Weights of a small GPT-style language model, trained from scratch on English Wikipedia: LayerNorm before each block, 455M tokens.
MLP neurons of a small language model. Each row is named by its layer, matrix (up: input weights) and neuron, and shows model dimensions 288-383. Each number is 50 + 10 x the weight over its row's rms, rounded and kept within 0 to 99.
After each neuron's rows, "fires on" lists the tokens most often at its 100 highest values on Wikipedia text that the model never trained on. A number after a token or word is its count.

L7.up269:63 50 45 48 50 59 31 42 59 55 49 40 50 57 52 45 53 50 47 47 68 39 49 57 44 56 70 63 39 64 35 41 52 49 47 53 36 55 63 55 55 73 59 54 61 49 49 53 52 52 38 55 56 38 44 73 54 63 58 46 27 42 55 62 41 68 24 59 28 44 50 43 40 50 50 47 47 61 61 35 52 49 45 52 60 67 57 45 47 58 46 52 54 62 46 51
fires on: "," 45, " \"" 15, "—" 4

L17.up1660:64 37 52 47 55 59 21 52 58 43 41 61 53 47 50 58 67 60 46 48 49 53 50 44 43 40 53 62 50 52 57 51 48 39 62 50 53 46 49 55 67 23 43 51 23 36 48 53 37 58 58 51 64 70 47 43 47 57 50 55 59 39 58 41 52 55 47 50 51 56 37 37 55 55 43 55 61 69 45 47 42 50 47 47 47 41 35 34 47 46 58 48 62 51 49 50
fires on: " in" 72, "," 5, " of" 4, " h" 4, " D" 4

L17.up1654:36 57 48 42 57 34 45 61 49 41 65 45 34 55 44 55 47 50 46 42 51 56 41 62 58 57 43 65 49 56 51 83 44 50 36 27 60 70 56 53 56 63 33 41 47 35 39 37 41 50 49 31 52 40 55 40 38 46 52 54 44 53 49 40 48 44 44 46 54 63 50 30 67 56 55 41 49 43 54 61 53 69 34 50 45 59 39 48 53 32 54 46 57 60 39 59
fires on: "," 35, " |" 10, " was" 9, " is" 8, " as" 8, " appointed" 6

L17.up197:48 29 50 59 64 78 56 57 50 52 50 46 58 62 30 49 49 56 57 59 59 49 61 35 62 54 79 40 53 41 39 45 56 57 56 53 56 41 68 76 49 41 37 57 42 47 46 52 56 60 55 56 62 58 51 52 45 38 43 50 37 53 42 48 49 57 55 41 63 44 35 41 57 48 47 58 48 52 30 29 52 67 58 41 27 76 61 70 54 52 47 60 42 37 59 40
fires on: " to" 15, " f" 14, " st" 7, " trad" 6, " list" 5, "el" 4

L17.up206:67 49 72 50 51 55 39 44 39 46 45 53 44 47 52 34 64 53 61 41 64 71 42 45 54 55 67 56 42 61 27 42 46 42 39 36 64 43 44 35 38 46 54 52 51 51 32 50 37 75 34 52 59 52 61 53 38 60 41 33 54 46 44 50 55 32 48 44 45 52 40 35 41 54 30 47 64 44 48 35 66 67 46 45 49 56 43 49 54 51 69 37 54 49 56 36
fires on: "6" 14, " un" 9, "3" 9, " p" 6, "er" 6, "g" 6

L7.up787:46 51 54 61 48 61 58 39 61 49 47 49 60 62 43 32 51 53 50 58 36 59 62 58 56 56 53 46 53 50 37 41 71 61 57 41 39 67 57 51 57 41 64 33 40 48 54 47 57 57 72 67 51 55 52 55 56 43 68 66 33 43 32 71 46 37 40 45 53 42 55 49 48 61 45 40 43 52 56 64 59 60 61 42 50 52 47 34 19 53 49 38 51 60 44 34
fires on: " |" 26, " and" 14, ")" 13, ";" 13, "\n" 10, "," 7

L7.up1267:61 52 54 44 57 50 52 62 54 55 57 49 34 56 56 54 35 72 50 42 69 48 57 52 28 38 55 64 44 67 58 41 47 43 56 44 56 42 36 64 43 58 36 52 54 44 43 57 40 28 56 38 43 60 63 46 30 53 65 54 57 35 49 39 54 69 59 37 60 59 51 55 57 64 63 45 36 44 52 67 47 54 42 38 58 50 66 28 58 47 50 49 53 48 70 53
fires on: "," 54, "r" 9, "ur" 8, "." 8

L2.up1024:52 63 51 51 63 52 52 56 48 43 55 52 48 59 39 56 43 51 34 53 56 37 62 36 59 56 75 28 58 37 39 58 44 50 63 62 57 47 56 56 34 49 49 47 39 59 65 40 63 43 50 52 60 63 43 36 67 45 58 42 61 39 50 56 66 41 46 61 62 30 45 54 44 43 45 37 56 55 69 30 53 44 65 46 53 60 67 64 39 34 44 54 66 53 63 50
fires on: ")" 46, "W" 25, ";" 14, ");" 4, "N" 4

L7.up3:49 55 58 43 47 47 58 58 65 52 68 53 26 44 50 43 69 58 44 48 43 57 39 44 66 53 65 54 48 52 43 64 65 51 52 52 46 72 42 24 55 37 52 61 65 49 49 59 50 53 50 48 59 38 63 44 42 44 37 51 57 34 50 56 65 47 49 68 53 52 52 72 49 46 47 36 37 55 41 58 56 48 33 56 49 64 43 32 71 30 52 41 40 59 57 56
fires on: "ed" 39, "ated" 7, "med" 6, "f" 4, " said" 4

L7.up196:55 45 52 57 59 70 40 54 49 63 57 27 51 49 46 48 50 49 42 59 41 57 53 57 56 48 55 55 63 31 46 27 46 48 45 53 62 43 46 55 44 47 65 42 51 51 52 59 43 59 22 73 42 48 45 53 49 55 51 68 57 55 40 52 58 32 40 57 61 49 49 40 49 61 50 56 47 46 46 57 52 39 64 61 38 54 49 44 46 60 58 59 67 44 65 31
fires on: " including" 13, " as" 13, " by" 9, "uch" 6, "ax" 6, " were" 5

L2.up1505:47 42 60 50 43 42 48 49 47 61 38 60 58 55 49 49 43 59 60 34 57 41 44 68 57 59 54 57 51 66 38 48 62 50 46 52 59 63 67 50 29 61 45 47 63 42 44 35 63 68 42 41 46 67 28 52 70 53 44 56 56 55 42 49 46 59 36 46 53 61 64 61 30 32 43 65 36 40 45 44 70 48 56 63 44 62 72 53 60 58 59 58 73 37 36 53
fires on: "." 22, "rain" 11, "ign" 10, "ark" 8

L17.up1434:67 40 45 43 59 29 51 38 58 55 57 36 40 45 63 47 51 52 43 50 42 46 40 41 55 45 45 59 52 57 43 50 52 57 32 52 51 62 57 28 43 50 47 59 58 27 45 55 61 66 47 46 45 55 59 57 56 45 58 38 61 42 57 45 61 40 34 44 41 43 42 47 60 56 39 52 45 40 52 54 55 57 63 29 42 58 69 49 39 59 49 51 62 55 58 64
fires on: "." 14, "5" 8, "7" 8, "6" 8, " 3" 7, ":" 7

L17.up998:65 49 48 47 50 69 57 61 51 35 49 34 54 45 52 50 56 54 53 48 63 40 50 44 59 60 43 63 41 54 48 79 61 51 45 58 48 55 58 45 79 44 53 52 55 33 37 45 51 62 44 67 62 45 60 30 49 53 49 66 46 40 54 44 46 59 38 45 46 57 58 58 47 52 61 46 71 63 51 56 44 46 58 49 43 27 24 51 55 40 49 41 60 39 42 52
fires on: " (" 49, " b" 8, " un" 4

L17.up1483:50 52 41 58 60 40 66 42 50 40 48 51 52 52 61 52 61 38 42 47 54 50 64 50 56 46 56 55 63 57 54 53 61 51 53 39 50 56 45 60 33 60 52 52 43 27 56 58 51 53 49 52 58 62 66 53 61 54 48 45 56 66 42 55 64 48 35 49 43 40 61 61 45 51 28 40 49 46 47 67 57 42 38 49 26 52 74 42 41 57 58 52 57 49 65 63
fires on: "." 27, ":" 19, "°" 15, "19" 10, "′" 9, "10" 4

L7.up283:70 54 50 41 53 51 31 50 38 53 56 44 58 62 62 53 66 48 40 49 55 56 62 58 42 32 64 45 37 55 52 50 45 52 54 70 31 35 61 40 63 53 63 49 64 69 47 40 58 66 51 48 44 44 37 63 51 46 39 49 50 41 48 54 45 66 41 52 51 38 61 60 48 51 75 34 62 39 51 48 59 56 53 66 27 52 48 26 50 52 45 39 52 40 50 65
fires on: "===" 21, " or" 14, " ===" 11, " from" 9, " of" 8, " do" 5

L2.up1236:41 56 38 47 61 46 58 49 43 42 60 55 52 40 35 71 41 48 42 35 58 60 48 50 42 58 37 46 54 38 45 54 31 63 63 45 36 41 60 73 52 46 55 53 55 54 51 41 44 56 58 59 54 52 41 32 39 66 49 50 73 43 53 51 50 36 61 67 54 67 62 40 46 32 46 49 58 37 50 41 65 30 64 49 40 48 47 47 37 49 52 45 61 54 31 30
fires on: "it" 88, "ron" 4

L2.up1002:46 53 31 55 46 32 60 57 44 42 64 55 53 46 70 50 37 58 65 52 50 33 51 42 44 43 47 58 61 66 63 58 48 53 59 42 47 67 48 80 46 57 34 45 50 46 32 39 38 48 56 46 47 63 40 58 59 66 52 72 41 54 48 60 50 46 38 45 47 31 52 52 44 42 33 57 32 48 52 44 53 50 70 46 52 52 66 41 48 51 42 49 59 27 44 39
fires on: "." 47, "are" 12, "me" 10

L7.up1029:46 58 55 57 45 51 47 56 61 41 52 56 45 64 51 41 44 54 60 49 31 48 44 23 50 49 40 49 60 55 54 29 43 51 42 50 39 53 45 43 47 66 67 54 64 58 46 38 46 52 54 25 62 39 47 54 52 80 64 59 43 43 46 51 51 55 58 50 73 49 62 45 49 55 54 40 47 55 46 63 68 42 47 27 46 66 43 48 57 47 60 35 51 48 49 41
fires on: " of" 13, "," 12, " were" 12, " and" 10, " as" 8, " was" 8

L7.up1444:40 50 58 55 37 44 52 49 58 36 72 49 44 34 65 55 47 39 57 58 61 48 62 29 49 36 53 44 35 54 57 52 51 45 58 39 69 54 58 61 33 65 36 53 38 78 48 46 56 68 45 55 39 63 47 57 44 53 59 85 40 52 61 54 59 41 49 59 47 42 54 50 46 42 61 31 36 46 56 30 52 63 57 42 39 44 51 59 56 53 60 61 49 32 66 33
fires on: " of" 31, "." 14, " first" 5, " was" 5, "y" 4

L17.up1617:39 50 54 61 62 58 46 53 54 45 51 39 41 71 49 31 34 53 39 60 46 56 37 46 48 35 43 55 51 43 72 47 57 47 59 69 62 45 55 38 65 45 48 51 45 23 33 65 37 49 50 30 62 52 63 50 37 48 64 56 44 33 37 35 59 41 61 38 39 63 45 56 64 69 69 42 53 48 39 64 56 63 42 58 46 57 58 51 53 42 62 32 57 47 62 56
fires on: "," 50, "." 18, "8" 5, "6" 4

L7.up1092:62 41 53 73 59 55 57 38 50 34 54 60 40 37 40 37 63 56 33 41 65 41 46 37 29 61 53 65 45 54 37 40 42 24 64 47 36 46 63 40 45 70 52 50 59 51 41 54 53 49 59 48 53 33 26 56 46 55 57 46 28 45 35 37 58 44 52 56 47 50 47 58 37 39 55 48 60 35 46 64 62 34 46 51 44 53 43 47 59 41 55 51 65 48 42 41
fires on: " to" 34, "ost" 12, "ann" 10, " for" 8, "ed" 8

L2.up1345:45 39 60 64 48 61 41 58 59 53 62 58 46 53 45 72 38 47 42 45 47 39 62 44 40 43 41 54 51 51 46 42 39 65 58 49 25 54 62 53 56 49 47 53 46 37 50 57 41 52 25 65 37 15 48 45 45 53 42 40 63 47 56 40 50 44 39 69 40 64 51 49 43 52 47 41 39 48 51 65 30 47 45 48 36 54 61 39 42 68 54 51 55 38 33 46
fires on: " found" 15, " car" 11, "'s" 9, " to" 7, " from" 6, " as" 6

L7.up1416:63 49 56 56 35 60 53 57 62 51 42 50 37 58 57 49 51 52 68 33 51 65 38 78 50 47 42 38 40 46 56 53 41 37 40 52 42 54 41 64 35 29 66 43 60 50 42 54 49 45 53 45 48 71 51 68 52 41 63 39 54 51 56 46 56 40 44 42 51 31 27 62 45 43 59 53 51 51 52 47 50 29 48 58 64 49 53 58 39 47 56 57 46 60 56 50
fires on: " of" 42, "it" 7, " st" 4, " |" 4

L17.up580:47 40 63 55 54 49 48 45 54 45 47 44 52 51 54 42 52 60 45 43 61 56 46 39 56 37 45 39 61 49 45 74 58 54 52 54 35 55 50 56 53 54 52 48 55 42 41 37 31 52 55 34 58 53 55 43 49 55 55 54 38 63 55 42 33 51 50 43 49 53 53 44 51 44 50 21 75 39 32 60 54 61 60 48 55 70 38 49 50 44 53 47 52 41 43 44
fires on: " (" 59, "," 16

L2.up847:33 57 52 36 59 17 59 46 53 48 64 32 60 56 43 39 47 38 45 51 64 45 55 31 38 46 35 48 65 62 47 41 60 36 45 55 52 39 57 50 51 43 37 67 48 58 30 74 57 33 47 51 58 38 57 43 48 47 45 58 39 38 44 63 52 43 50 41 53 57 40 45 36 54 52 57 39 64 51 36 55 44 57 54 54 58 46 45 58 35 51 64 58 49 44 48
fires on: " |" 29, "\n" 27, "," 13, " but" 8, " —" 5, " or" 5

L2.up441:57 51 66 44 42 69 66 55 47 47 55 55 30 67 56 42 40 51 30 71 43 32 42 48 49 49 53 49 61 51 41 37 42 51 57 36 66 74 29 43 32 33 35 51 46 49 39 50 48 29 61 57 41 31 53 62 44 38 32 51 57 50 38 39 41 38 51 52 41 52 49 56 38 57 47 66 54 61 64 44 62 62 48 55 48 45 42 53 60 55 63 58 22 45 50 53
fires on: " =" 57, "ebsite" 12, " Succeeded" 12, " ft" 7, " eng" 4

L2.up93:47 36 58 46 79 32 60 38 41 63 63 22 66 59 32 37 65 49 61 44 51 60 55 40 54 61 60 40 47 70 55 47 54 40 56 51 41 45 53 51 53 51 49 37 45 50 47 54 68 44 32 45 47 30 45 46 28 53 50 56 34 51 47 49 47 45 51 40 42 56 45 51 59 52 40 54 44 61 26 37 54 50 41 39 43 58 38 58 38 51 45 52 55 51 41 66
fires on: ")," 18, "," 18, " |" 16, " and" 9, ")" 7, "." 6

L2.up1428:58 41 47 43 50 43 55 49 43 69 49 45 47 58 56 36 63 64 54 50 50 51 69 49 41 41 54 65 54 50 59 57 50 46 41 35 39 56 60 50 56 57 71 51 65 38 44 64 62 52 44 64 48 42 35 55 29 46 48 61 60 69 49 74 61 43 52 66 69 36 50 29 56 70 73 66 56 57 50 32 63 31 63 55 35 61 54 44 32 36 44 49 34 38 66 40
fires on: ":" 24, " were" 13, " def" 8, " only" 7, " by" 7

L2.up1595:34 52 47 53 60 48 51 74 54 66 49 52 54 36 40 58 50 59 58 49 32 63 60 59 37 45 41 50 46 43 60 30 44 65 55 29 28 45 37 39 35 65 48 55 53 63 50 47 42 68 36 61 49 12 60 40 40 47 49 61 51 55 59 54 43 66 44 43 49 51 52 46 38 60 55 48 53 53 33 55 43 47 48 48 42 41 40 38 48 51 54 47 53 59 61 59
fires on: "ro" 19, " to" 19, "ans" 7, " from" 5, "oun" 5, "ino" 5

L2.up1448:58 53 36 45 50 55 57 48 57 56 70 51 60 47 34 49 40 56 41 42 66 46 62 45 50 65 36 34 44 49 34 54 55 68 36 58 47 38 50 49 42 48 43 49 40 55 59 57 49 47 59 46 42 64 44 26 53 45 60 37 66 66 53 69 51 49 44 43 44 22 53 39 50 42 38 48 47 57 58 57 60 51 62 47 49 42 38 53 25 20 45 49 58 52 57 47
fires on: ")" 50, " (" 4

L2.up1023:42 47 57 36 51 46 33 52 48 53 28 42 54 64 58 62 58 55 39 50 42 60 40 40 55 69 55 51 63 45 51 48 36 55 35 54 53 47 47 62 55 50 42 40 63 50 57 45 66 49 58 59 54 49 45 54 57 46 43 43 50 46 47 54 63 52 52 57 52 35 47 67 53 35 44 37 48 38 51 32 43 38 57 55 47 30 60 52 48 30 64 70 53 68 42 47
fires on: "ge" 32, "one" 13, "ittle" 9, "ance" 9, "ence" 6, "ange" 5

L7.up1290:74 47 55 36 59 61 33 44 53 61 48 49 53 41 67 42 50 49 51 47 44 56 50 45 40 46 50 78 31 46 55 66 49 27 64 49 42 35 55 35 56 71 54 48 52 65 62 44 48 35 46 48 57 60 43 37 52 59 61 38 62 43 53 41 54 75 38 46 40 60 43 63 49 58 50 51 52 62 27 62 52 59 47 64 42 40 66 40 52 56 51 42 46 55 58 45
fires on: " by" 14, " of" 12, " in" 12, " from" 9, " a" 5, " the" 5

L17.up1657:65 59 69 54 46 58 71 61 50 55 46 56 31 52 35 58 45 47 60 33 47 52 37 45 52 52 50 43 48 59 45 76 24 49 52 49 55 40 45 49 53 34 41 51 58 35 44 46 57 35 54 55 45 54 61 53 41 49 64 38 47 59 54 66 57 43 56 47 63 57 28 65 55 51 42 43 35 53 50 39 57 43 55 33 52 22 45 41 50 62 44 64 52 62 58 56
fires on: " of" 25, " in" 17, "," 14, " |" 7, "'," 7

L7.up97:53 50 48 50 60 59 55 56 58 30 39 63 50 51 42 39 49 37 49 62 70 42 25 46 48 52 50 58 59 57 37 66 59 51 40 66 47 28 59 59 48 39 71 55 46 56 46 43 33 48 46 64 35 52 52 47 46 42 50 48 50 48 54 50 57 57 47 45 48 44 50 62 55 48 55 67 43 48 49 61 53 66 43 43 30 46 56 38 51 46 72 44 69 61 42 54
fires on: "ro" 35, " of" 10, " ro" 9, "l" 7, " as" 6, " to" 6

L17.up1529:56 48 53 65 20 52 58 43 45 42 55 46 39 37 53 60 49 44 44 57 47 51 31 53 43 54 53 53 66 58 44 47 62 46 52 37 43 44 58 43 54 35 58 57 48 48 48 56 44 48 40 51 68 73 46 40 56 56 60 53 50 55 71 53 45 38 67 36 55 30 47 53 57 40 53 53 42 41 56 53 61 58 34 39 49 52 43 40 55 62 57 46 58 60 53 24
fires on: "." 25, "\n" 21, "°" 9, " (" 9, ":" 6, " #" 6

L7.up1051:26 39 49 64 51 47 42 70 50 33 37 56 44 49 40 46 49 51 50 43 40 37 53 59 68 53 42 46 53 44 64 35 43 33 47 56 60 57 52 43 54 53 56 64 62 49 49 48 61 60 52 62 44 55 50 36 55 75 40 49 64 40 51 51 45 53 45 59 61 52 50 58 35 42 38 50 57 63 50 51 51 43 61 56 21 42 50 43 58 62 56 50 36 74 53 63
fires on: " of" 25, "st" 12, "s" 11, " |" 10, "t" 7, "r" 5

L7.up1513:59 54 43 36 60 49 52 36 53 40 29 45 53 56 60 55 50 43 60 44 58 48 36 49 41 69 66 48 40 36 37 45 49 36 45 66 48 42 43 65 66 55 48 67 65 64 72 48 40 50 48 50 52 65 53 46 55 47 39 33 46 62 87 56 61 59 45 45 48 52 47 47 49 52 49 47 58 53 42 46 58 44 43 37 39 85 67 53 49 36 48 44 38 61 46 55
fires on: " the" 21, " and" 17, " to" 7, "," 6, " in" 5, " until" 4

L17.up1141:51 51 45 63 50 47 40 56 33 53 38 61 36 49 62 58 42 29 44 66 47 31 31 61 70 72 51 57 35 54 68 46 59 38 66 43 52 72 52 31 55 52 64 38 64 38 53 87 45 52 22 53 46 50 51 43 47 55 59 50 32 58 77 52 48 50 58 50 68 53 36 54 43 39 53 50 23 42 41 51 60 47 56 52 45 63 36 60 55 52 34 58 53 50 44 37
fires on: "." 23, " \"" 17, "-" 12, "===" 9, ":" 8

L2.up1037:54 34 41 42 61 44 36 52 36 51 35 39 39 51 58 51 52 43 58 56 62 54 49 48 51 56 48 41 67 59 53 52 51 61 42 68 66 53 55 47 38 51 51 58 52 36 52 37 34 67 55 51 48 71 53 43 37 57 55 37 42 60 54 49 35 38 43 54 56 61 56 54 57 58 59 37 47 61 43 35 58 51 37 65 48 51 51 46 45 54 67 51 62 49 57 55
fires on: " back" 22, "over" 18, " down" 9, " track" 6, " member" 5

L2.up1268:65 42 49 40 36 61 46 55 49 38 49 30 52 52 58 52 26 36 31 34 57 64 47 70 54 58 48 74 56 55 40 43 51 36 44 68 54 59 37 48 42 39 64 42 41 52 60 67 70 29 57 43 45 44 57 61 50 55 61 58 56 43 42 50 57 48 48 50 52 43 49 49 60 59 46 44 60 44 64 40 69 43 63 71 41 56 28 46 54 53 43 64 62 55 45 29
fires on: " be" 28, " were" 19, "ents" 7, " as" 6, " ac" 5

L7.up1475:46 53 45 45 55 52 41 48 43 45 47 45 55 68 38 37 58 48 50 51 60 58 66 63 67 61 37 45 48 53 48 55 66 68 50 41 67 48 52 44 59 59 70 45 51 63 39 31 54 51 41 57 55 48 59 68 44 38 50 55 53 53 44 34 62 40 57 57 57 53 61 48 46 53 44 59 56 42 47 66 51 56 63 44 52 45 42 45 34 54 51 51 64 49 49 52
fires on: "," 53, " and" 21, ")," 11, "'s" 6, "ersonal" 4

L7.up1706:49 53 51 47 52 59 72 33 60 39 30 35 50 36 49 52 56 30 50 41 42 55 51 67 58 42 43 56 52 52 45 58 65 54 58 65 60 45 36 56 44 52 66 42 52 37 38 39 36 48 38 68 45 54 29 58 61 49 48 59 44 60 67 35 60 39 47 49 59 46 37 45 59 44 52 79 39 60 45 63 47 59 59 32 46 55 47 36 54 67 59 39 60 55 47 53
fires on: "," 26, " as" 14, " with" 10, " to" 9, " than" 7, " like" 5

L2.up1407:56 52 51 35 44 38 44 68 56 52 44 64 52 62 50 44 50 43 60 70 58 42 58 52 62 39 47 40 54 60 48 44 40 79 45 56 58 50 60 44 57 55 53 27 34 80 44 49 47 50 48 39 55 38 48 58 53 57 51 58 51 63 58 46 46 27 40 40 50 64 43 49 52 54 49 56 42 50 53 42 52 44 45 61 51 63 51 53 48 46 39 53 68 61 35 40
fires on: " Th" 43, " th" 31, "umb" 15, "Th" 7, " rul" 4

L7.up1102:49 46 38 51 49 52 30 48 46 48 43 30 40 42 37 31 45 49 56 49 57 55 20 53 31 68 70 64 43 61 34 50 56 53 61 60 67 47 56 56 57 41 51 51 52 47 35 48 56 45 32 49 64 40 53 48 45 56 60 45 49 53 64 54 48 66 49 68 47 36 69 34 47 44 43 52 54 56 48 36 59 52 60 58 67 49 45 49 48 47 34 51 40 68 52 69
fires on: "," 75, ")," 4

L7.up899:57 40 50 53 44 52 27 43 84 68 54 37 52 44 44 45 40 41 70 29 51 66 38 39 37 58 62 63 61 64 51 57 53 50 46 63 57 56 47 60 67 43 49 48 54 37 48 65 49 64 54 55 45 39 53 52 54 57 69 55 44 40 44 37 47 65 49 35 41 75 56 51 53 47 36 67 34 42 50 39 43 65 60 45 43 45 26 31 48 44 48 60 47 55 59 43
fires on: "," 37, " Dan" 5, "pp" 4, "ild" 4, " to" 4, " Mus" 4

L7.up676:67 54 62 70 61 45 71 45 41 49 58 64 66 55 48 54 58 25 33 66 56 52 36 58 50 54 59 44 58 44 56 43 60 56 45 53 31 66 51 43 40 57 43 53 58 37 47 47 38 26 58 53 48 40 46 55 41 39 54 49 42 56 52 77 67 49 46 53 49 48 47 54 47 71 61 58 37 45 41 66 42 52 44 42 50 46 52 69 53 29 56 28 49 44 48 55
fires on: "'s" 54, " |" 9, "’" 5

L17.up1361:55 50 44 53 60 44 63 70 56 52 51 49 51 42 54 62 47 55 53 65 53 54 42 31 64 51 37 38 54 50 61 56 48 48 53 57 47 58 25 60 55 48 52 43 48 48 37 57 62 56 55 36 67 53 42 42 57 45 29 48 42 64 47 46 46 61 62 56 55 50 48 50 45 65 64 30 52 36 46 58 68 45 45 60 67 46 51 52 55 42 58 52 41 48 26 53
fires on: "," 23, " a" 11, "ist" 6, " M" 6, " K" 4

L7.up63:41 50 65 65 50 57 48 48 60 45 55 76 31 46 46 49 59 45 45 42 36 58 61 66 26 64 34 42 40 36 55 56 45 60 66 59 48 59 43 45 38 40 48 65 47 55 38 64 39 60 66 45 40 37 53 51 48 55 38 54 48 62 35 71 48 33 48 55 63 54 43 54 48 43 44 47 58 62 67 44 53 36 50 56 32 51 51 38 54 48 44 55 39 63 54 53
fires on: "\n" 39, " |" 20, "-" 5, " of" 5

L2.up1572:60 44 68 54 51 60 36 44 49 48 52 48 47 54 54 42 39 51 37 53 51 37 35 46 66 44 56 45 50 49 59 40 55 47 54 52 36 59 63 45 49 57 52 41 56 40 37 56 50 38 51 45 54 48 50 44 50 61 46 64 54 54 58 37 34 53 45 66 40 42 59 50 43 38 60 49 42 52 55 39 60 57 59 60 53 57 70 44 66 83 43 32 57 60 58 60
fires on: "-" 30, "–" 27, " and" 15, "\n" 13, "===" 6

L7.up490:46 24 32 58 66 37 50 58 47 51 64 34 34 46 50 63 41 59 51 59 51 45 67 43 52 74 48 55 56 56 47 36 48 44 54 48 58 58 49 59 47 41 42 42 57 47 30 54 47 46 61 53 43 51 59 63 46 42 39 43 57 42 50 39 60 52 73 67 50 45 48 58 54 45 30 54 52 67 53 59 33 54 36 48 33 48 57 40 56 64 58 51 50 40 40 54
fires on: "i" 44, " imp" 9, " di" 8, " rep" 6, "mp" 5

L17.up1443:52 44 43 53 56 49 53 68 62 50 49 68 55 45 34 44 52 47 50 41 44 52 38 63 43 47 52 58 63 37 50 53 52 57 60 57 52 56 44 56 47 63 52 57 48 53 47 59 23 41 48 58 51 49 43 66 43 58 42 48 34 62 41 54 46 48 62 56 48 53 37 48 70 61 34 36 75 75 53 50 46 43 43 67 41 62 50 60 55 62 29 24 56 50 49 50
fires on: " P" 25, " R" 16, " p" 11, " L" 8, " r" 4

L2.up1612:41 32 46 35 59 58 53 55 63 39 50 69 49 49 51 46 45 42 52 44 61 48 60 41 44 65 31 36 30 50 68 46 28 45 39 37 49 57 57 56 46 46 42 55 48 50 51 46 56 52 36 39 43 56 49 69 72 43 52 39 64 42 45 43 52 64 32 63 44 56 53 47 43 44 49 67 48 54 58 44 51 34 52 53 52 60 51 61 50 54 60 55 49 55 57 36
fires on: "erson" 17, "vel" 10, " professional" 10, " do" 10, " oper" 8, " host" 6

L17.up684:63 33 51 41 60 51 49 34 46 47 37 50 68 47 54 49 42 68 58 61 54 78 36 40 51 57 36 53 34 53 56 42 46 56 52 41 82 45 57 48 65 52 53 55 65 62 46 52 53 55 39 50 51 47 57 58 45 53 45 53 54 38 60 66 74 48 38 51 45 50 53 43 53 56 56 37 40 35 33 49 43 50 40 56 53 70 58 56 35 55 56 37 43 38 43 45
fires on: "," 31, " and" 8, "ing" 5, " with" 5, ")," 4

L2.up138:55 42 44 42 47 44 32 41 33 41 43 49 69 57 52 27 46 34 52 67 44 45 40 55 47 54 55 52 74 38 64 31 43 48 41 53 57 42 54 52 32 45 61 36 51 38 60 42 68 33 63 75 44 58 38 36 62 40 53 42 46 52 44 43 38 21 62 62 50 63 29 50 40 76 41 42 47 46 38 59 54 41 43 48 48 62 44 53 44 61 48 48 55 67 44 51
fires on: "ind" 40, "mer" 11, "ist" 10, "ren" 5, "ob" 5

L17.up1546:39 59 50 53 41 46 35 40 51 50 45 34 45 43 40 39 47 49 50 51 41 44 30 61 56 42 35 47 63 45 36 64 36 30 42 41 46 53 46 28 46 49 45 58 57 39 52 47 54 61 48 43 82 53 73 49 52 44 57 38 66 36 36 36 75 42 58 44 57 57 58 43 45 54 42 44 50 53 43 35 51 68 49 55 36 41 63 42 48 58 58 47 65 57 39 52
fires on: "." 36, "18" 11, "8" 10, "7" 10, "," 6, " 16" 5

L17.up1101:57 37 40 57 47 50 36 48 75 58 62 51 63 54 49 46 50 55 60 38 47 47 61 63 51 71 24 34 36 34 52 67 54 58 40 49 42 55 58 41 68 51 58 42 51 37 44 48 49 44 64 51 56 47 33 45 49 50 56 58 37 51 43 25 63 31 47 54 48 57 53 38 49 50 48 60 58 42 65 62 52 39 61 59 45 45 64 31 35 51 62 52 57 59 59 55
fires on: " |" 41, "-" 20, "," 11, ":" 4

L2.up139:59 55 54 49 49 39 48 52 36 45 58 43 29 42 71 42 45 58 41 47 58 37 47 57 46 35 52 66 36 54 57 51 54 45 46 54 38 57 49 36 54 36 59 48 46 45 43 60 56 19 52 43 57 48 37 38 42 51 51 56 45 36 64 62 41 57 50 54 51 56 44 38 47 42 56 58 44 51 67 64 48 54 63 62 42 44 62 66 41 48 43 59 63 45 54 60
fires on: "–" 27, "u" 12, " compet" 7, "omin" 6, "-" 6, "\n" 6

L2.up353:56 39 56 63 55 40 53 45 51 47 49 53 56 52 61 50 53 54 40 46 29 48 62 55 66 51 72 42 70 49 43 45 35 50 59 43 31 72 61 56 47 65 45 54 42 42 49 50 69 60 43 52 50 42 37 47 31 38 53 47 40 62 53 74 50 44 43 41 41 53 41 48 45 58 47 48 51 59 52 59 43 54 49 44 38 58 59 56 44 37 49 50 40 29 43 45
fires on: " –" 34, "—" 9, " some" 6, " not" 5, " |" 5

L7.up1301:45 57 71 46 56 39 39 51 51 37 44 55 43 45 41 40 63 57 45 35 63 48 41 49 41 53 35 56 43 70 56 56 44 49 51 59 40 53 58 45 43 53 39 49 49 49 44 67 65 56 51 62 49 54 51 41 45 42 46 47 58 47 36 54 43 47 32 54 51 49 52 58 38 46 40 60 51 49 58 56 55 25 40 70 49 66 49 49 68 43 43 36 56 60 42 68
fires on: "a" 76, "ed" 4